Weights of a small transformer language model.
Architecture: LayerNorm before each block, learned positions, biases, tied embeddings.
Training: 863M tokens, 3292 steps.
MLP neurons of a small language model. Each row is named by its layer, matrix (up: input weights) and neuron, and shows model dimensions 128-223. Each number is 200 + 20 x the weight over its row's rms, rounded and kept within 0 to 999.
Before each neuron's rows, "fires after" lists the tokens most often just before its 100 highest values on Wikipedia text that the model never trained on.

fires after: "=", " |"
L8.up461,205,195,210,236,201,163,216,186,203,232,214,241,222,220,202,197,208,169,212,183,225,209,196,219,202,244,223,166,188,212,199,212,211,186,211,190,212,211,201,176,194,176,266,235,272,193,178,210,254,211,200,233,216,212,179,211,184,173,216,221,173,214,204,201,187,186,194,231,200,211,200,191,188,203,204,174,212,164,205,194,200,210,212,229,162,178,187,204,184,181,163,230,185,152,169,199

fires after: " U", " St", " A"
L3.up435,211,193,213,160,164,173,195,229,194,187,201,218,231,216,168,163,244,202,200,200,191,202,179,235,230,192,185,229,202,181,221,194,191,222,193,238,207,195,227,186,197,224,138,213,198,202,229,211,194,176,184,219,225,220,201,196,209,180,202,177,198,140,228,208,233,188,179,169,191,159,194,213,205,212,190,203,223,220,221,211,181,180,178,194,214,181,178,191,191,186,220,182,217,213,233,192

fires after: " |", " —", "Species"
L8.up845,202,210,166,217,188,163,217,188,194,213,187,195,199,211,207,190,208,150,197,192,214,188,163,226,215,220,204,214,182,211,210,213,201,187,215,207,159,203,195,200,160,170,208,249,210,227,209,182,185,235,178,197,188,243,225,170,197,195,175,203,208,198,199,231,184,179,181,241,219,188,224,201,250,231,199,202,165,175,205,171,240,226,166,188,141,200,193,222,196,231,216,170,203,184,200,195

fires after: ",", " |", ";"
L6.up712,198,204,188,156,201,218,204,184,216,237,191,191,210,195,196,181,165,193,198,179,190,218,157,149,188,190,160,240,204,201,240,238,192,170,163,227,205,204,212,226,184,185,179,219,184,212,188,204,229,223,201,185,160,219,196,188,223,200,212,180,219,180,214,178,227,239,206,159,198,224,214,191,178,204,185,208,193,240,169,171,189,221,205,210,197,208,178,157,203,202,212,203,193,207,211,198

fires after: " on", "–", "-", "On", " On", " Su"
L10.up85,156,230,208,209,200,200,198,212,212,226,245,204,215,209,182,197,179,188,216,194,204,207,221,202,213,189,261,208,195,235,226,215,196,210,189,227,201,184,209,200,191,226,221,255,172,220,188,225,208,212,211,194,187,184,201,188,208,218,191,186,226,166,197,203,210,182,218,155,231,235,172,174,194,210,197,216,194,204,180,193,220,208,216,189,164,223,204,166,179,184,224,177,176,203,200,195

fires after: " the", " The", " most", "The", " a", " an"
L7.up798,185,194,191,194,227,226,201,217,238,216,200,173,186,162,200,189,202,223,200,204,224,217,191,205,192,200,198,193,187,206,242,196,176,191,184,226,209,195,236,210,180,171,190,231,182,210,218,155,186,184,183,194,187,197,185,238,202,145,192,169,221,149,220,216,183,177,194,186,160,206,224,192,206,233,264,198,159,214,207,185,177,204,188,190,166,208,184,219,180,192,213,226,203,204,208,222

fires after: " |", "|", " 0"
L8.up572,197,169,186,200,221,180,217,164,166,210,208,180,227,207,264,192,203,162,211,182,210,218,190,190,221,220,227,205,194,202,190,215,214,184,180,176,210,192,162,185,167,188,249,216,216,230,198,168,189,186,181,195,193,232,194,218,193,195,168,146,211,201,206,219,195,194,164,215,202,176,216,216,210,201,211,185,207,197,205,197,209,213,179,184,206,215,219,221,201,229,189,190,197,188,227,185

fires after: " |", "|", " 0"
L7.up516,162,181,183,233,244,185,219,191,197,203,213,188,204,189,205,176,232,172,214,181,235,215,192,185,215,220,214,197,187,217,189,194,219,204,179,179,232,217,191,171,169,168,217,201,253,179,198,188,208,218,177,219,202,204,194,209,177,200,183,194,193,204,206,193,234,198,202,232,189,199,225,214,232,204,212,178,192,204,162,171,195,190,214,169,179,216,199,235,167,192,173,196,188,175,199,201

fires after: " |", "|", ":", ",", " on"
L11.up430,218,185,208,228,223,187,201,210,210,197,198,175,193,154,201,207,185,206,247,242,261,213,186,194,192,207,216,232,212,160,216,180,167,208,194,215,169,196,213,165,208,181,175,196,186,192,200,227,212,231,176,222,197,181,153,213,232,204,177,168,211,182,228,210,236,189,230,233,220,186,226,213,180,212,194,186,202,210,184,180,215,207,216,201,185,214,178,202,211,204,196,183,188,177,172,204

fires after: " a", " the", " U", " ("
L7.up216,192,216,188,160,253,236,196,171,174,213,199,177,189,221,193,225,213,157,197,222,216,203,181,209,189,218,205,193,204,214,206,192,190,213,186,216,223,209,209,186,239,182,164,209,173,232,213,185,213,221,195,205,201,175,164,215,201,237,212,176,207,158,216,208,217,222,207,204,202,178,216,215,222,200,245,183,218,205,191,186,218,189,192,220,194,210,221,217,191,173,197,250,169,199,224,208

fires after: " of", " the", " following", "Following", " The"
L11.up775,242,174,198,190,224,192,157,188,201,196,215,176,207,178,217,171,209,212,248,192,198,202,207,165,183,224,225,185,208,211,230,205,175,173,217,197,239,162,222,162,213,188,221,212,208,187,230,188,204,167,191,193,191,220,201,234,194,195,182,145,221,162,205,235,183,196,206,197,191,202,213,237,217,243,188,194,211,183,212,207,215,215,179,208,168,160,181,199,193,184,186,229,213,195,177,211

fires after: " |", "-", "  ", "|", ";"
L4.up64,198,226,217,199,223,206,210,224,182,229,206,203,188,178,184,201,187,179,176,202,204,238,163,211,189,213,222,252,187,178,197,196,199,199,233,202,225,192,203,182,184,239,178,236,193,223,185,177,184,210,185,229,158,200,195,198,233,197,171,191,187,178,237,189,228,210,195,180,178,172,220,199,203,233,204,175,162,220,219,206,198,226,173,224,167,188,178,187,188,232,205,219,186,196,177,209

fires after: "\n\n", " \""
L6.up47,185,200,210,189,205,203,157,213,187,237,199,191,215,198,214,184,227,209,190,210,240,213,204,179,197,193,190,205,194,210,209,226,211,183,207,171,211,165,235,175,169,185,188,191,173,239,191,210,193,205,197,232,175,191,149,162,198,188,172,186,180,186,209,192,208,214,218,195,202,186,206,220,210,205,200,204,201,205,189,148,208,192,232,197,214,218,205,171,233,238,178,222,192,161,238,205

fires after: " (", "[", " \"", "{"
L2.up791,174,225,224,162,199,217,151,201,213,226,216,204,242,210,199,189,163,217,157,199,214,185,210,178,182,203,198,185,202,189,207,232,190,216,185,170,214,189,252,186,181,271,200,198,168,227,208,214,191,195,195,210,157,215,179,179,228,206,182,185,146,199,209,218,202,177,213,166,218,182,210,185,213,232,220,187,211,217,221,183,210,190,208,195,222,181,217,158,246,209,195,238,203,175,187,195

fires after: " |", ";", " (", "°", "N", ","
L8.up48,176,170,175,199,219,221,211,179,187,188,223,166,217,173,241,220,187,159,208,192,242,208,202,180,214,240,231,207,214,182,227,188,193,178,214,203,217,219,189,161,187,191,210,204,200,219,198,222,217,203,189,207,205,171,197,213,175,184,208,168,211,201,206,174,231,179,188,230,169,180,236,225,174,210,232,188,224,221,192,179,229,190,219,201,199,213,189,217,191,202,178,184,197,147,201,173

fires after: " |", ",", ";", "|", "\n", " ;"
L3.up193,202,225,199,178,250,215,196,218,174,212,195,202,207,209,190,158,171,155,174,200,213,208,175,189,196,213,215,239,189,187,203,188,170,189,190,217,193,210,202,204,190,236,189,240,193,206,240,215,210,233,202,233,154,209,211,199,221,217,202,167,205,169,216,178,234,215,213,151,182,209,193,204,205,223,210,202,170,242,201,169,192,203,179,225,199,223,182,176,194,206,195,211,185,183,186,197

fires after: " the", " a", " The", "|", " an"
L11.up177,212,180,194,198,243,183,213,189,207,200,202,220,195,194,208,231,177,178,199,231,231,224,199,163,178,223,198,202,211,238,244,153,191,203,200,227,237,200,244,151,216,152,189,210,179,236,195,182,212,185,186,195,197,234,184,225,182,203,204,173,198,151,203,204,195,235,183,202,213,185,218,225,201,210,237,182,205,245,155,215,205,185,186,198,205,180,196,206,202,176,213,248,207,199,202,226

fires after: " the", " a", ",", " an"
L6.up441,209,237,203,194,229,194,176,233,189,237,203,249,208,168,195,202,204,194,189,211,224,234,164,211,183,189,178,257,207,171,214,190,186,181,188,203,188,195,237,175,206,185,206,170,162,186,196,200,210,208,176,195,189,238,173,218,197,214,183,169,209,197,203,191,188,251,208,200,184,175,223,182,222,248,234,189,178,231,178,214,181,227,183,208,200,211,193,215,178,206,205,231,198,183,190,202

fires after: "|", " |", ";", " No", "4"
L3.up805,209,213,201,189,209,209,188,240,202,232,205,170,212,203,206,202,165,170,174,203,190,175,200,177,203,221,206,214,165,186,205,193,192,177,225,172,196,179,205,204,180,226,151,232,194,215,179,189,188,223,205,216,151,220,183,166,211,184,240,197,211,181,194,188,194,212,217,160,193,215,204,212,194,186,194,211,194,232,222,191,179,202,206,238,185,184,212,182,209,223,183,225,171,186,180,192

fires after: "\n\n", ".", "\n"
L6.up242,209,194,213,200,228,184,194,246,180,237,207,190,203,154,220,194,215,207,173,174,213,193,205,166,208,193,199,225,231,170,223,202,231,241,186,199,226,194,226,161,204,191,206,215,185,227,228,194,193,209,200,245,198,209,176,218,193,193,176,181,185,184,212,217,201,181,211,193,192,195,185,205,192,192,240,193,196,212,193,143,192,180,211,225,235,202,196,158,202,190,210,215,180,206,190,228

fires after: ".", " \"", ",", "\n\n", ":"
L10.up652,205,212,195,172,214,164,178,232,191,250,199,218,234,179,211,194,203,172,205,199,206,223,231,166,188,172,218,204,195,199,224,194,209,215,195,208,218,205,208,185,195,212,201,200,165,202,222,201,182,183,207,230,152,213,195,201,231,203,194,163,210,185,213,212,221,191,218,205,186,219,200,227,233,207,205,169,200,234,196,159,207,185,191,207,226,215,180,183,212,213,183,211,173,193,206,187

fires after: "=", " |"
L6.up89,209,184,200,209,189,184,216,193,168,178,198,196,207,210,211,193,215,202,201,199,239,180,183,226,206,220,200,199,197,198,207,225,182,163,169,198,219,205,163,189,153,211,215,210,242,210,192,220,189,198,179,206,213,202,190,197,207,206,162,203,214,201,197,176,236,169,195,219,187,190,230,198,237,214,214,191,173,190,202,184,229,219,189,188,178,189,186,256,217,212,235,156,207,208,194,212

fires after: " on", "|", "On", " died", " On"
L10.up245,183,220,211,195,173,185,201,261,227,188,208,194,204,164,218,162,226,199,219,182,226,217,185,202,196,177,260,226,197,229,196,226,199,192,223,215,169,202,194,213,213,207,192,195,184,196,206,209,236,248,182,212,204,214,210,192,226,219,200,141,229,185,239,214,180,196,193,199,198,170,190,184,187,222,176,176,209,202,143,200,215,202,179,190,225,205,200,172,212,216,208,196,184,197,184,212

fires after: "On", " on", "\n\n", " On", ".", ":"
L10.up227,200,190,208,189,167,183,160,225,215,202,191,191,230,200,217,192,202,185,201,206,192,224,212,183,166,207,223,220,213,201,225,197,216,211,235,205,186,206,227,184,215,210,176,205,183,193,210,211,234,208,174,232,215,227,175,218,226,213,191,149,151,185,227,229,231,222,215,170,190,198,166,190,193,232,211,212,183,208,172,199,203,212,246,230,198,221,177,188,223,222,191,233,161,190,194,238

fires after: "\n", "|", "\n\n"
L4.up437,193,205,204,144,226,226,178,224,215,257,197,215,213,186,218,173,156,195,164,221,213,206,204,228,191,167,209,204,210,192,224,192,195,170,200,201,245,195,237,215,210,223,208,234,175,201,201,224,185,192,222,226,158,207,162,197,203,216,215,179,214,166,215,194,191,218,209,176,185,207,190,152,203,203,195,195,175,212,210,195,185,216,210,235,207,234,194,165,201,192,213,227,184,199,190,188

fires after: ".", " |", "|", "ir"
L8.up356,190,222,198,213,205,184,194,208,170,190,236,216,196,185,206,200,160,197,236,208,207,222,189,199,205,180,219,207,200,205,186,191,174,203,199,190,195,213,198,184,189,238,211,233,181,199,207,209,221,202,196,221,187,189,181,182,263,203,207,185,226,164,204,202,256,183,196,209,227,222,204,217,148,245,203,157,200,160,146,176,259,176,210,197,198,202,207,203,207,192,233,172,184,205,187,191

fires after: " U", "S", " the", " St", " United"
L5.up387,204,186,228,213,195,207,195,220,207,207,198,206,222,193,211,182,190,224,197,228,186,223,157,231,208,174,174,211,158,209,214,179,166,177,213,220,193,186,222,197,220,230,169,197,194,180,219,216,191,238,208,208,214,198,186,190,209,211,188,203,189,201,210,211,240,215,219,178,205,169,211,165,209,201,205,185,188,192,260,227,181,218,174,196,158,143,200,220,202,223,200,181,204,201,230,197

fires after: " on", "On", " On", " |", ":"
L10.up153,183,225,204,196,199,171,224,189,179,207,204,230,197,196,187,198,175,202,193,192,219,236,182,175,187,221,210,185,223,187,214,181,187,256,222,230,186,177,203,186,216,201,228,213,175,210,192,200,195,251,203,237,213,221,184,198,252,210,176,154,210,207,210,215,170,159,218,177,203,215,204,223,204,222,213,207,204,220,182,184,201,210,202,217,212,206,199,174,183,218,192,223,177,188,183,194